Weights of a small GPT-style language model, trained from scratch on English Wikipedia.
Size: 11 layers, width 160, 4 heads of 64, MLP 1280 tanh GELU, vocabulary 2048.
Architecture: LayerNorm before each block, rotary positions, no biases in attention or MLP, untied embeddings, attention and MLP in parallel.
Training: a variant of Adam for these matrices, 163M tokens, 9937 steps.
MLP neurons of a small language model. Each row is named by its layer, matrix (up: input weights) and neuron, and shows model dimensions 0-159. Each number is 128 + 24 x the weight over its row's rms, rounded and kept within 0 to 255. Numbers have three digits each.
After each neuron's rows, "fires after" lists the tokens most often just before its 100 highest values on Wikipedia text that the model never trained on.

L4.up699:115131158124090159093094130099150127138111132137121123144131145106124158103141157100138114121117159109159181105152126139098075130177125121103074166130156139107151068097144119166143126125116131123130173102148128090101170124151120155164126111131117131156129141144105124131138119147111135103096094110116121132092082138161140158071093152119091131115137129149122167178122144135160141119157107094114109129111136166125139100146164142138129163169126110074089113143140122123120155093157136
fires after: " ", " (", " \"", " f", "P"

L7.up217:134081091110132132098097092116142133103094089147070137140109124148114123139125141164140123107135126150152129122126109143157134085117154138140165113114141103121115084138093130150145110096126164177126157122131143180134147098132104095133155171105101127124163171100078093171120124109105152075158121137139107102148149163138170111101155132136145154121098130102098132132148097107116121133117122122130138165132123107161168123148174123126111158148100163178126154103095124123136129132085156
fires after: " R", " W", " r", " fl", " cl"

L6.up1101:115115112160138102132122090112118105117175121162116132124118093126156128067100154179149142187097118166106120149135160109155123100099126125132103142105176137109100118112153136152142149151117132118139098124162134115103140097157136137134141126146117103102132131130126081102106132106133102122125114117112083132165121122079129098110162195139146157182097101092168149178104098164111147166148117112092158153113137109145165141129139136159141116121128137134127126141149124087118085141104138
fires after: " s", " one", "0", "===", "=="

L4.up455:152142158128146105147137107098117099077098121140112157129107109107122131114119163165153097169167144147081163132141138148112149122132119120143144117094097145140124141135102160112116182154080134110140174122101097140111096135136125119149129131112165116081157104140108085123156140148113066107082131133129087137099116136115118148147123150127085150151127117131113108117123147131137133132140099163104121101144115098134173073120124127101098141102093061138174134112140108096169111143151119
fires after: "\n", "2", ".\n\n", "===", "1"

L7.up558:123127093130128142132094149151146117076077118122128087102095110122119096151106138127129153142123133161103119085137135145104127106134108124133156144170171145095137174162149135075174177108132177112102163124129109151099112145080143104107101136103109122144111148098100105122150112121089145098104156181166126160124098115169138133134091147112131105112082132141111148161151141129102137162150135137106136121107147171137151181138125126132151179135120125125123127130126097101112127102147161
fires after: " c", " r", " t", " ", " m"

L6.up1274:153132139121124138153156101114116136111108109120109129145128152087125140139120162140138069138085182141133117134109107154105091167113085096110109136119135170148113128172123133134118154144136140129098126109188133117135102110163141124105123116137154098131139142134139112119136142122109058132114082124086149099136171106140135147142118152143132164159092092123149133197098200127100149130117136110105109140164114090102149151132138113134160128101121099120100088143166138106124084124154121
fires after: " |", "=="

L7.up557:132132142157120137146093085140132096095117133108152139124130127171135093135097146144151081128135163097096154177153108132131090119092125134110164127116164146133119117152121149076154160117098168123112165142128160133131096119163118093143090144142090114148166099136108128113116131106119128129102159155130102152176120115109144136117136098131150161128098143128112101104098155148096138168145127142115096138122181132191157120113116115115105148147145133111065141109159089085135099096125146
fires after: " n", " N", ",", "om", " s"

L3.up960:131149108104080102145117129161147114135139126133118119141142136162091131092076172167085120150151137114077118144137140148111122092122148116117118107163075161122171123132144167131177133138094131150131160124140130105104126127113132177143125085123108150079159101099128107090141191138132176106144131115103126119143153151158174099100128154129139092173101130155116137130138129101109136151131160143101107153150153141102138147156131129107123121161125129129150164097148116093134076108117133
fires after: "9", "8", " house"

L7.up801:129110128145132144161138107128143122123086099115100107138149091138127092139094156139156136145173124148121140122110086158087112098090128131104112163161102161163166111132122129107112139116143156155136162164122132157085092123109121114165145135128113133155200162073122106143122135151088113073122094142128143146121104126138157110129094100116123159145135150108106113120157129115154157087095081112100121086124112178140132107153101117153122152122145142147138170140133119162127105102113088
fires after: " ", " $", "9", "1"

L4.up1157:150128075093158114152139085137110092125128111133081137133145158125105150157109137106141084125138143191189151113104098122116113112108112137109139148125123155142169074107090118185151148092127142138133154123162114126103091129107117109125148133150122115146133140123119098141124174155130115095102076136147110144100102145105127156129106130154117107154133139159119130143119110166166138157126100130124136107113131095149182108162107148129071134140148114111094119095147071107123098123116117
fires after: " (", " \"", "\n", ".\n\n"

L6.up753:153154158134183126145163122119118124146118146108111161111097184079148143137117125125142101174160138144130146113141089134124109137092137130115153140125152100178113144088137116194111125093087152119128123123152152140155139120105119128141111137154168131132117104126141110127128156123150083117156105136144110145137108110139137167145112153152102164162122096106112111167132145112079143129143159071119147151165092089094118088121134103131123184096123102113072129123101147121111127117110095
fires after: "-", "==", "ly", " |", "s", "it"

L7.up803:127164151138108115185069116156152118107127135137112102140117112163173127129126124174143116129143105128106109119140083088115141117146110139137152088111088064111117142123121164100120162128112187157100138097110142139167129153149138092137138152151113136150155127143062126133122104147136121136113115128145145127123104117135148118099113115105112122120121119072148130104166132118156162183147142114085155142132177139108161116149121123139095157092111089122121139108137129175160110105110088
fires after: "y", "k", " K", "ak"

L4.up1070:131108118122192128130118138146126136124138078111097149116150103114117100168064145114137116146167163189119128114111145114151084112158147121171099104115130141143104079151071127180163123133118108127135102132131121151113077103113133108139158165126127133111125143135107111133183123149128131102105111109110099087139143098129108084135125128135111127130128152128113125129185148163126130142121080166129109144109142137127118087125115143125082121131113129107123137134127084141187125106176091
fires after: " /", " ", " (", " te", " man", " Re"

L7.up434:109115133115121143091113120138145129104120087143116110098106127093105124187118170119134098140133149143143123125157106102119121118078084084114082079104125146149135132130147130099169145114102161118079136133184117134085102125097135138132149140122183127129131170164113120123110125143126079118112100153154172111095116097132173105130116161131117123162085146136130108131163126157108149128123117144077137155147125083088143130141148140137175160162122125137169127133165140159132104130146128
fires after: " |", ",", " ", " German"

L4.up436:113137077102078100117109100130151078134110137145138152111131136099130092151123163148130124151102106104116167070128134109109124138163109108113118137095135148098146120088160150162157127089137116164145155128145103102105108161171142159145097138133112086176114151113147107139161119100156112113113090106139120164156099098145141160121147124162130173132148119123159126118178125128140125148112122163087144157137131095112149081157105122142143167110096090109150108112155146113130121088128121
fires after: " (", "-", " \"", " un", " trans", " dis"

L6.up290:150129122128134137110116164107139076143068144140111149092078107148158119116163136142149136106117182168114134114143141121156173094095138142161151143135105159103093118142122146153167132140110170089096132096160131163116139108124150111106154166136123141110149144110087108144113122129114112092149179147149107132142104148192170124118118108122127090114115112105081142127142127100112123151111128147111077115163151120129146165090077109109124134158108161165122142121111117127146126151118127
fires after: " R", " ", "r", "en", " r", " L"

L6.up69:121123121137138105115149147095142135149140087157125098099151133133110153149157144174146121131132093113173148124163097105145193142122134157087114164122111149143162116126111117127070100079133121076114140102133079133117117138093071140164140135125135103139112131119092117133137154124159110120159098169124134158127111145164135136114120136153098145083127159133116083113137115136180159144118111154106099159112149094119100115111165138117139126106123113135122135104157130108055115100165121
fires after: " Char", " from", " tri", "ro", " to"

L7.up920:122159075164127131107110101112133139106127119146091158109134122165130139104117119155129115115099145161108126152166146135130090148124140156141147148117122117118123099162123142118168193132137137097087147136159120149099148110136101120148118113098073142140159147123098130116151165125140127115117096140065160161089100146087102142154144155100131165132118147123080136134210149139134130130106191142103114120137123077145154098127114109129120124157127148163125135104112086140108105114134152
fires after: " B", " b", " D", " p"

L4.up41:117124063119121167123099100120138171105128150132107123134163125097138107147122122121145111131147128140106159107102134138156055124127148152134135104059179130137105106118134158130141165134110135126110168138108147140090149130107096125127149094097125125129150155116122062151170143137082118126094131115177102150129137130107127140075103158141119141114134121118145109136124124165110116136138104076078157110114135109161168094142136113131160156141139112105094160088146140092096142134127118
fires after: " ", " (", "-", " |", "ers"

L3.up509:137118139140116122166149154068101137133104134138127178122199129116117086145139165101135126104158154114078141126105110155115133100111106148111136139124125176105122137173144141147134180126099129147101174091121132162121156098114137123106137121114161112086131082132114100128157115111114135074107130143114082135114128104118120135177140133147128191091126122133130080147142143151136126125134103104103105139132124139117138145135131100148112112086105094152151194115093095118129147136101113
fires after: "2", "–", "9", "0", " the", "1"

L6.up1276:157136115090127162149168154105134127170102104130131154129104148099158153126111144129113090155140174103166135094148146122126134112110089131078159116151141136141137107150184140139110124124098155167160140149161124082113120146141173129095127127149160119120081129156144143128102113123123079107123103162131141103146145103098127117117153110118130111179117090099134090150124142147125119111129123095103144150164153111126123134160137146149165149125115099102112122100106135121110144049114189
fires after: " |", "in", "an", "van"

L3.up996:113142093125150107103098107160131111163165139122084133135121107140123110154084167114168116124174140148080129124116130116148110142098169146120131131135163146110137094124134135162156123071095125157121136088110122131077155112126115137140129128140106135141132168120137132144129119125119135111086115123148116177117100113139143105109105112141153142136111111078127152159140118116119155174171082086121154154139074143151105087152160105150113162120163105107146149124154122204123099110103129
fires after: "9", "0", " in"

L3.up898:138142153117147121097094130090124112102103169145140114107112092135132130048127123103131121125120121115137106114158114104142135165121141186122132107163081169133158106185116085090170164132164140135098134099149132120105108096108125136147183148103118134088161151147116123138173131130097127082126131105146129163163090130132139120145160130108135197127135162106105127128145157112147147141143154163153151118134143102140126144117101112101124115090153121095128161129142101144103117117118144
fires after: " d", " Bl", " B", " b", " D", "am"

L4.up736:101145170130092149137125097118139145150111146140133166099149133128156114129105134108165082139114175130125152084104141135148100097150120140113141119143124141139129083158149128136192137112120125132111191091104119146097090132116107119099102171132100130132173087123081121093154154100136139134129113137116101131131105132105166144106084153090158166113138152111090133118141129111109117096169142105119110138119169169141159121116148134157102159150141086112125096135161092096148127107161150
fires after: " ", "-", " b", " ("

L4.up313:110119139117149068127125113149194103112130135116138097095134091127160096148129142123143089129141108103120140119147141108115116157121098122118141144115158172128070103070119141113154129110149114163124134110155103087117155140146144122126142162148101115151139147130142098155142103119150110105108098140158140128165113087123175112085108080164170143169158151101126114143165118115120132140094177152143119076114105077115136176136122096156139133108123120126134134131134096142131106099161127
fires after: " (", " \"", "-", "=="

L4.up84:142146115106111102171134095186155102111112123130116168095131143142191106103133136098135148145138133143110152123144154108119149149131150119133137124155101143120145138114096136134143144125110108080131136125111166154100118180133114099140135129111141088135171157149078090117122125119126133123102150139130113171086116136116115139130118168100119105152123172130087132122143132132102144122117121170098159151059145118157140088130087130143082170104105119065156126113120087089143153121154103
fires after: " G", " C", " N", " c", " H", " S"

L6.up585:127173110076130130148149122121078082124145155133137158108125148067155171090102158144123139122106116146126159072151140140108097066120164150168137115112169114124121130106116121164151097112137160110100191103134125124124110145151178134133105084163134111140140132123152129102134112130143137170110151144128086141121088087124124110183108146124108125130139129110117083103134112112132092143167133124089152133134130149105129095143131108133148127134169158098118136118104115122126170105132125
fires after: "1", " D", "C", " C", " S", "S"

L6.up351:103129106155143116110114140125166111125140126167147103132150141106123080135143139184149140113110141149114192156154177139144144105113123155108138136119159082115091135150104124104176134101114152151082180120120141119128094128150080112135147152150113090084152140105131057158148112119136103120089140128120098152119118155151164114111137127147135146136099110116131113095108109111128127128142146090105179129119130122135195118102116123131116149171083152151116111125124107110153106125125088
fires after: " E", "E", " e", " l", " J"

L4.up1037:133136128090137120150123117161134137108122111161174135092124135106206092186166123126141104148152134109106126083130150124109095094153132121134169097130131073104138122132128162080136134117114153112126155146135125131129103156094142109159152161147154099114162122135132090106110153127129100129112100148145149173154104125120139136122100137123088137118130140135119187169131100112140170149111129153103109133135165145152176105110129140185109140074094110113111146121114121100150088113137124
fires after: " (", " \"", " G", " Z", " B", " un"

L4.up1027:114118120133130144103123110082122104111159142135136117141132078113118098132134156109157111171169099121125164169089099134107064147103111107122117122106186167128137100155090146119150158121129106173150126131155153132078151091146129132140120123114106117142150124156126116116139157139111083102145121154157142121141117135133147138137166141153094132146095097124083133154145133128111177123110105120092131068147149174127136101146109086138150135159120129128108174134128140124055106138145114
fires after: " ", " $"

L6.up188:143141104113119119136110117152112091125138103136099129137151116121160102114105103101149113148048117119115150151101118081107171157125100131105131122091126161117135113142149139130167126104131138124108134116154071081113129106141094138147135157125096136169159133150142104063118160122122143170115081116123150176137102147142150097090124136144120143140120103131122095162145098149157125124100114159138185118125134151164139133125136110173090156145109125098158087119170109109143105095140107
fires after: " O", "ro", " S", "E"

L7.up1199:178115099089140121155103151101091088100129104155144123110150128115137118125090132108109114115102159145162146058182113131135097159108137128150102119129175158098124101142145123128160134120121155105103131069137145104130118100093090122138161128137116101149165144116128117075141126116134105130103143144082159159083105148100137123117140144147119155164140144137126102158112128154147082101156143133097187124108128131110159097112138125148107145151112144098117116143153155095163151127161130
fires after: " the", " The", " C", " S", "C", " s"

L6.up785:149140098087126129146119110106111127077119125130083113115121163114112120124100138155139143110164137154132154148124106143149115108108160142158150143147133160118101125173149157119157138103120153126099169105136137129074076116145071104160149129152119104141200146110152102127137142143119123149097121158150083152121117099130162119159118101174108104116128139108133114076111091137119113196144160174076142132137119115146138116106098123142130133122104126143140100146116147109144112168120087
fires after: " N", "N", " G", " K", " B", " D"

L3.up641:157115104107102134116092104097118089121137122121132127109165167164117138167104155092146114155140146102117147153123094127109164134086147165102146151093117117116095127167124146135122184116120144137083112084155087139108104106094153143153147140147171128137113088081109086121187192141136104137147130112144115174124102125135152137101124113162120164129110114120126149131107122143149156126147072114124135134133157151098116102128121120119128098098123080169140162164126144118121149130112114
fires after: "0", "9", "2", "1", "8", "7"

L7.up1049:145145138089101149135143105127086134065120132104078151128127127114118107154100139158150135143110107138115105138132132139132109101134100142197135149135144138107138130143160159120157150119104166122129164107079102114101089100154115112170180135136166112080160118140124111127127165138109109118108096141145067168112120106104171138128140117166103135119112115092126092104131132162129098158129121161125146126139105121140122113104096097153129134110129143128162142157106143106203133105167120
fires after: "S", "R", "N", "E", "T", "C"

L6.up759:131164120104147131137142149135131104087116097124090152081168163149150135152109101128105115177125142164104168162146162116106118107157115170092116106119134115118133091113152124148168120109121145116141148140128142131138092118163111085172167163104120128076174160109105074113157124122121078170102192148114115181125127118124115102115148112141122098118132133124115104122146130153146140110126139157114132184116128111173116117105097145118128129142077138099132135119125142104157117121151121
fires after: "E", "N", "H", " E", " N", " H"

L3.up729:148142124132114113119130125127116125092120105151113099108127179093086127103119139138132145153116102144136167113140110121079104103112123161112105095125161164091121103153171132118140118128130128135129148096159161123132129114152128133156122134157136114112141149116135089177167117105103159120117105158153102088148093158185110115116113126147124142145123110113163083155129161159137151160159169102078089091098167115136165132163099121135117129134090124158076136122123175108101087099139109
fires after: " the", " The"

L6.up962:162174094092145101146092106137128096123115163101115122118195154099130105127094141122137131130125161151147138066173124091137097101136135105123148110147153113099165120199142117150153123124100132081106139095152106106131146117127139113193145158163091129146127146084094133166139168123161139115133098137122128180130116106133104137111068134131111136161138172152157134122147117137135105167160137104102122106138133131147141098126129114166115122111126116098120133107134127111138122115137150
fires after: " W", " B", " D", " b", " U", " F"

L4.up1088:101138067099101136101158117147161111106118120107134120087136107128138090145075154177138134128114145151091138105146124132120136155165129129103148141119163139052152105158124162158163144104068132171147137148109143154114086133088122093103158123104118117144138171144103109116158109128104135110098135121116151170144108130111129117055134156140163161110108142114114140141160145109147140131148089112116162152131130132161158086128120097139127129131126097155135144138149108113134126100107139
fires after: "-", " b", " B", " ", " (", " re"

L6.up373:109116151109185167161155123053087091152171098112151130089134152135098098090123130126128101134169121144137167130141111169113096148125123126147163145094155120139131101116094123166123120100106156124118117148182124125121120084080122125159149140146105136135121092167106140141124133127128093089123092129091116114111117133150135111126140166120133144098150133144114142131173162137110143136162107137120126083129119111136147134182111109165121133123102140144095173133143095099111170145127102
fires after: " ", "A", " election"

L4.up750:138128137100167115125130117102130113106069157143125171118115141077103115174091141154125104195114123117140165103152151068140165126122124117142078084129160141133162076100117150106123071081112126143140138134143105123108120171132115149159161163157165148138112141133115102127143140133132095114133108129138116110124120132121133101144138134121103133148126104133171103159150149156162146154143142133092114152133172143127170071143123130147088145124135089113120119116131131102130088108127152
fires after: ".", ".\n\n", " \"", "Th", ":", " ("

L4.up57:110140169107117109141140139127142109187152133167135129111089122102190144128109126095144089102121124155111141134143113120126113131105121128131071101124116125133095086121134140086158090135104160151104161098155157147116149133137141119125123145128153111114140127111113180189128132117144144112117126137153120106152096121162139136149071104129147132110168153132135095167143144156100109076137161132128105107169156097140121153103097120159113149097092116120101130061142090170132114115144109
fires after: "\n\n", " is", " h", ".", ")\n\n", "\n"

L6.up37:119167090112123123146099111134146110094141146148119127108116142130165135118105146110142124142105135177117116133138103112149113110122119118122153143162150111110131138142090110108125138117091146135112148086124139127120121138151102119167167145126092123159146156091131123146138109111110125156060144142140125146151128119096143138065112115178099073111124148115099126116096091108192138144169088119102115153151162176142162072113135137142108161120107132104095151140124087116180123113177109
fires after: " K", " N", "k", " Q", " P", " M"

L3.up882:121146148120119121112151116154101117151146118144110138150154161145147103103160175166160157140167118099112136113150126147105111096149125141106086079148169109101089077172154117128119155103144096103134157079109121161093125122127131139105113155120131114091131106118118138131139133124137113105100138177130095126120113120154111128144144122134129139139139107107173111123119154142120174200155114132110115111122091078092106126183102152133128125075128103134134156102165152164097115120094112
fires after: "0", " the", " ", "–", " compet"

L4.up1253:152155117094134131164130095108139079121092106111088133104163103167162117157131137113126104141167149118135123121129126126108165123095112127119134156130113165106162105133129156143173147078123088153111157168166109122116119110167125094127147165155114146107146098123137080128135167159124087110100094144141134160140121160103143102143101140143135109129121120103096083170153082148150134136147123157130125098107142113144176115165140143124079160117145094116126136111140094099117110136176150
fires after: " (", " \"", ".\n\n", "===", "\n\n", " |\n"

L6.up514:149112112111137099156192167165151095135141120128137085130117103131104099148098146144150149151078094141166122120142075109161141123118110149136136130110111164120141125144138121143179126104129127113073156137169116108106098091123096124148123133136125098144125158133107079102120137135100131105153141110117122170158099102150167144155067115126077145097142110111141136130148164127137152135112128139128146120115143132172140119112158126118106082154111160154142115092133145076167090104133109
fires after: " r", " R", "E", " se", " Se", " S"

L4.up671:174129103095152097140128082131124100091136093105150122111140122123150083155124132149084119134128132114112103128100096143097145117165148147110124126129151163098116140140151155113160142111148124148129138139112116103115092135112103111123124173117131149141130152122107079148178173124153097146074152121119134142134105094106135084126112127187119142111123132107166110164161098141171121204115115163107139120136124120146147102154149138173118144098130076093118127096143147078122142143141127
fires after: " (", " K", " \"", "-", " dis", " re"

L3.up802:096159150142192127132119096092119099139105168154122122124119145152138107115093141144140107106118148150129115117138130126113085177118119162104137164120126105166106103164127122139136097140124134124073144097124119126114144111145126143142129101139102111139149159117098124098131139090089158101132104126094131115096093107125185122125063163103170178126133149099109120105119159105126139144171147119146120140154121131178135159136166118108114087152141113135123181128173073131115149108144137
fires after: " D", " d", " m", ",", " b", " p"

L4.up316:146122129121148141144128118198126129095126053094092165085167113093154121111079140131152118148162172174134143138142089144149149136098110101102124111142145133119123121138155134125150119093178117118087162112121081128119097125127131111143125125184126122124141150123080139108187119110130112125111139144132131152084108086098109129117122126148138140161125170093147099102158104137113121140148093113101153125127110127108174129137155151156099169147124102119126131134142106109141122098159108
fires after: " (", " en", "-", " ", " Con", "–"

L6.up653:101147092085142121156166156115170092124113181131088139150127161098165125132095132184129131120117112144106127121123143126142125107119079133109136132138171138111101141158132094143144142119096138108108159133100135104115088116154139122150116156163112123164136120104108087122098123106133113124112136151095113104121134092147146134140094107125081121154138094105147078106110125156162170167166116126149095136134108113183175090128144155136102149155100103123105141104123112153179112128163122
fires after: " m", " M", "M", " K", " n"

L6.up53:131123147076122173133134132132144127114160088116126139102150122183160109146067158163147109107148129124115151177126142089142128123134140110077141125146195129103131120137124125172146158107141182128129125136134129127114104163113125114146132163129108149148118130075124135152124080135156136126108150140124112198091126112118163122121131082180115148100096129117131109097099109116132139103101093107137157129129145103168134083146135114095123157123140169109137144103140091089129143133136107
fires after: " L", " P", " M", "l", " l", " El"

L6.up918:089134154150119113148129123143136108138183128150120101110123118128093121155144130155154109111150101101143138109170122133113112125101132155156112162125090110146143112135126117140158126130158142092131138119153069156162148116155108110154181113100121107131140136140115065159139142126134155108163133125150124133155085176133139079120159163099139164102115159092081141125162148154119135105108151106142105077175122094124105094122144136125134143150132088158152116095161140144072119155093138
fires after: " Char", " ro", "ro", "ur", " st", "9"

L3.up49:172152109104135104161133128150139127128115110127145123092108113140193131136134152099104124094130105133128151107176103111125107105163176157114175128114092144099150154131146159131150158120081133145124093118106105112148123103104121137158121174100122096139149171119141118114143108138103133119129097108129100180083080093095111108104122153109107100153125162122123142128153078121157146143151151141136118093086149146169109111132122116175111117111125116114172144094103125140160164140090149
fires after: " G", " W", "or", " B", " Sch", "ring"

L4.up314:123140134107117126134164131154155128114096147118158127118174123116139109144144140074114117119146093127150172063117112102109136112166092124146143119083136135105123142102167128102154122143137114115192123098126132103122142150135163142142156118136166129111141135147111131100183113105153136117117094120089103109143112128178128079112143143172105143128132112128138100170154117141144138172114105177123138140157145156130122121150085118141106131159102098139170115067195129111110121124158131
fires after: " (", " \"", "ic", " -", " pro", "ro"

L6.up377:137133127122116131178136082131146124133108125104134134126153148100134109149133145118121099141107142154122154108118123194148174133136122126112149106115186158097137109112148142159142158128097121095120155152185114096085150140109118120102093136142092106169159129141125111126154200121116103115096101151099109141137098118126142109143098178135119165168116099144141134142142121116099154149133121148114125121116122089122133111150138127146106169091140085133117100105163119044110115147108102
fires after: "==", "===", "\n\n", " There", " there", " ("

L6.up76:130142105088140120141127127121151119092119133144115145093082171093152116180109150138142144127126114147144147110140157103160104132142113121126129091128086128102175166150143139142158154104063115101132140150114137113164125167133124127128151177131124149133131165113121113097175090116150110128127143135139092147150099136120112162139133145166126145122118183126096098101139101141136123196129168151115096144133146156145167097103110103137088116095093124081112134106106101115111096129091153
fires after: " B", " Al", " N", " G", "N"

L3.up31:122122107143091096143092143133132147103128134146123095125135081117117124147119156130161138120117100121141113142119105132133115132128187164106090147126126186143116128175162162134134163128097129119121156116142111112081098116114147126137117190115086113150170142119114127125096159128115096111133084153150139164098089123122131114113136105119103124130130166151164114122138086126146119194162125117133118077086127145122095121163132137135079163126165102131127131180124120115112074084113107
fires after: "9", " ", "0", "1", "–"

L6.up1104:132141117132167123119123150088158123076130040159134126131158142172127094091136136103142117107122198150072101142159132143101116113147129141130151152125142121109163131173108137102149132109122136100163161133072096120086085147127086106141143160134151121089121151114105104127144139123104127146103155150109119134170125151141124101130101127162092136123101114110095132107144112160133137136109119127104112153104128203181135121153114101132095120123111140117129145106120125132147127136111131
fires after: " B", " N", " c", " H", "2"

L6.up617:116149076130112132117151094123110141101114136121101091117151111138123115099128144095133121130114080105139158125139141166147142161134168174097122167104103130079124126141131170157161106116114142106152170139132150144075152110140087125148152145167133120110151122167123083127133114109119160081153088149157103135131108120189140094116167174123166134089134144134126111146122165105102150125145103099123164154123105149126121131153130138108130094169144074104152176125133125124135114120109127
fires after: "9", " m", " me", " ear"

L4.up409:112127125153132096107113091095124100109101141101126124132142091142099108100122122149125117161153193125122155112111158166168124149091144166113134161109128148122129126132125126145152152130119133112099162156122087148103138087169113096168064107090093122111176125140074093122169139117126132126128154173109119137121086177172140125151127118125082160133123131123089171145162120129156170094124143147138122124151109155156168094128146099156107139126108104130128140127152100136121117120136120
fires after: " re", " b", " ", " f", " g", " le"

L3.up757:135143076068140117112168166129112105152185171136127144118157140152159116131122124078116086161104139173094144124118132142150116157098104097096116144117140142121168121090140153152141113112145148141129137106117100133120157155144103143138154142157115075116106147100107121128099078134134143083136129153130137188133133162119133148129168123140126111133087115111102150117165126122116152099105122122131194133124101126152149108094160104132176127112111192135114143108122116135123119121098146
fires after: " L", "L", " l", "a", "es"

L3.up450:120152151120145107137142143144166111109131168103159119105097116123146123159114109145127123104111112140139185125133139116109145125127099140163116142121131092123105133140142126070157127125126141107125132093157115111130163115126146148164155165133142111132125124100108164153165165092113126121126109142136132156138116083134146110144082135113114209136123091116208103150125138164130160119116138140110142082161168143158099107112141109146146139126098044176138143133120126097122150122129088
fires after: ")\n", "\n", "\n\n", " feat", " D", "."

L4.up974:102144127083121135099119066097102123102080097116153138127138162097151145171134134106133090156105137163133175087127124125135085142137145113134103123128162141131173081111122110148132091097129108131148148139146104121125153127148109163123153119152147157130095135112058122103145147132142104100130125126126160155158119128118118115142126085130108118120148140123164122203145117173170186123118131109124124112126132121106160097162109123132103123126111082087090127120144121124084115102132108
fires after: ".", " (", " ", " \"", ".\n\n"

L3.up576:132117145128162129092123097101123072140168089101098101152180129168099139110131131078153121114110125164150154139177141137139145126107141087154126165137115159133099118109107113148161101088169131112129151130129096144120126120142081141118109166132082114115175132117142143151107164123133132095115083159130106175119081143102140106122120129134166111176114144090136118118129123147109175114132126093143171129100124118143106128133140166101142145108111099104117093115180126146118133153118152
fires after: "9", " p", "1", " k", "3"

L7.up1094:118118149134128148158116114183158167109138127149120163105125178124142127129115147125129124145116148107111137133151168129157110140134099149148102109118110138117116118148168143098132120133146108165088178099101110104116118157107128140120106114100140135159128124140106139099139144118092173124096149183141115141067112127119180139111117137135107169145114132176124089110103170152099131142166138135104087157125109149179157127141100101137072090157129096129124137130122063145124116096167124
fires after: " N", " /", " the", " B", "N", " n"

L6.up338:134132091119097112138111169139123104096147104148110107101133112089166090127107139125143116165065122183153142148123123141133101094106102115146146119143189163063121140117139120147139091129119130152115184106128105111141126145123130136142110125162110117120136150114096141100076120125113130146093148127135106083133103181131123121133132147133099166128114060115152103157121152175144145161185116128118147131137152137114155135171123105157133161119114132114118111148153103145119147102163151
fires after: " the", "C", " rec", " c", " inc", ","

L7.up1177:149152069122131131130145119141109090075102148127111132128099134135118106113130139122152141161146117117110137097157134135161179128095088147138085126158163181072163138103125098118139116086110148174098130121097164119105142164123138124126175131172153117142130172097128116131130087112086138114134099145138152142093109133093147183156114097130133104109104114090145108129127112131122144181152124118129126152134126140124151152154096128075157123149149124092136131128165103084142127134106131
fires after: " m", " M", "n", "and", " t"

L7.up615:134131120166162119134152120126174120101130148083111126121137132115147108174114125127132138158142093128121163096173100150167162119099154138098096120171147146136121068107161129155123125121131133107109160124136102129120136092099104128176120140121121132091127132122119111115140124106113136126131137128097120129149123060139148106101098124113092078089098093104152077160159110176110148167155166118088147154119141079177155106120100164156148131115132131126121118132140112141149122163168130
fires after: " m", " M", "m", " met"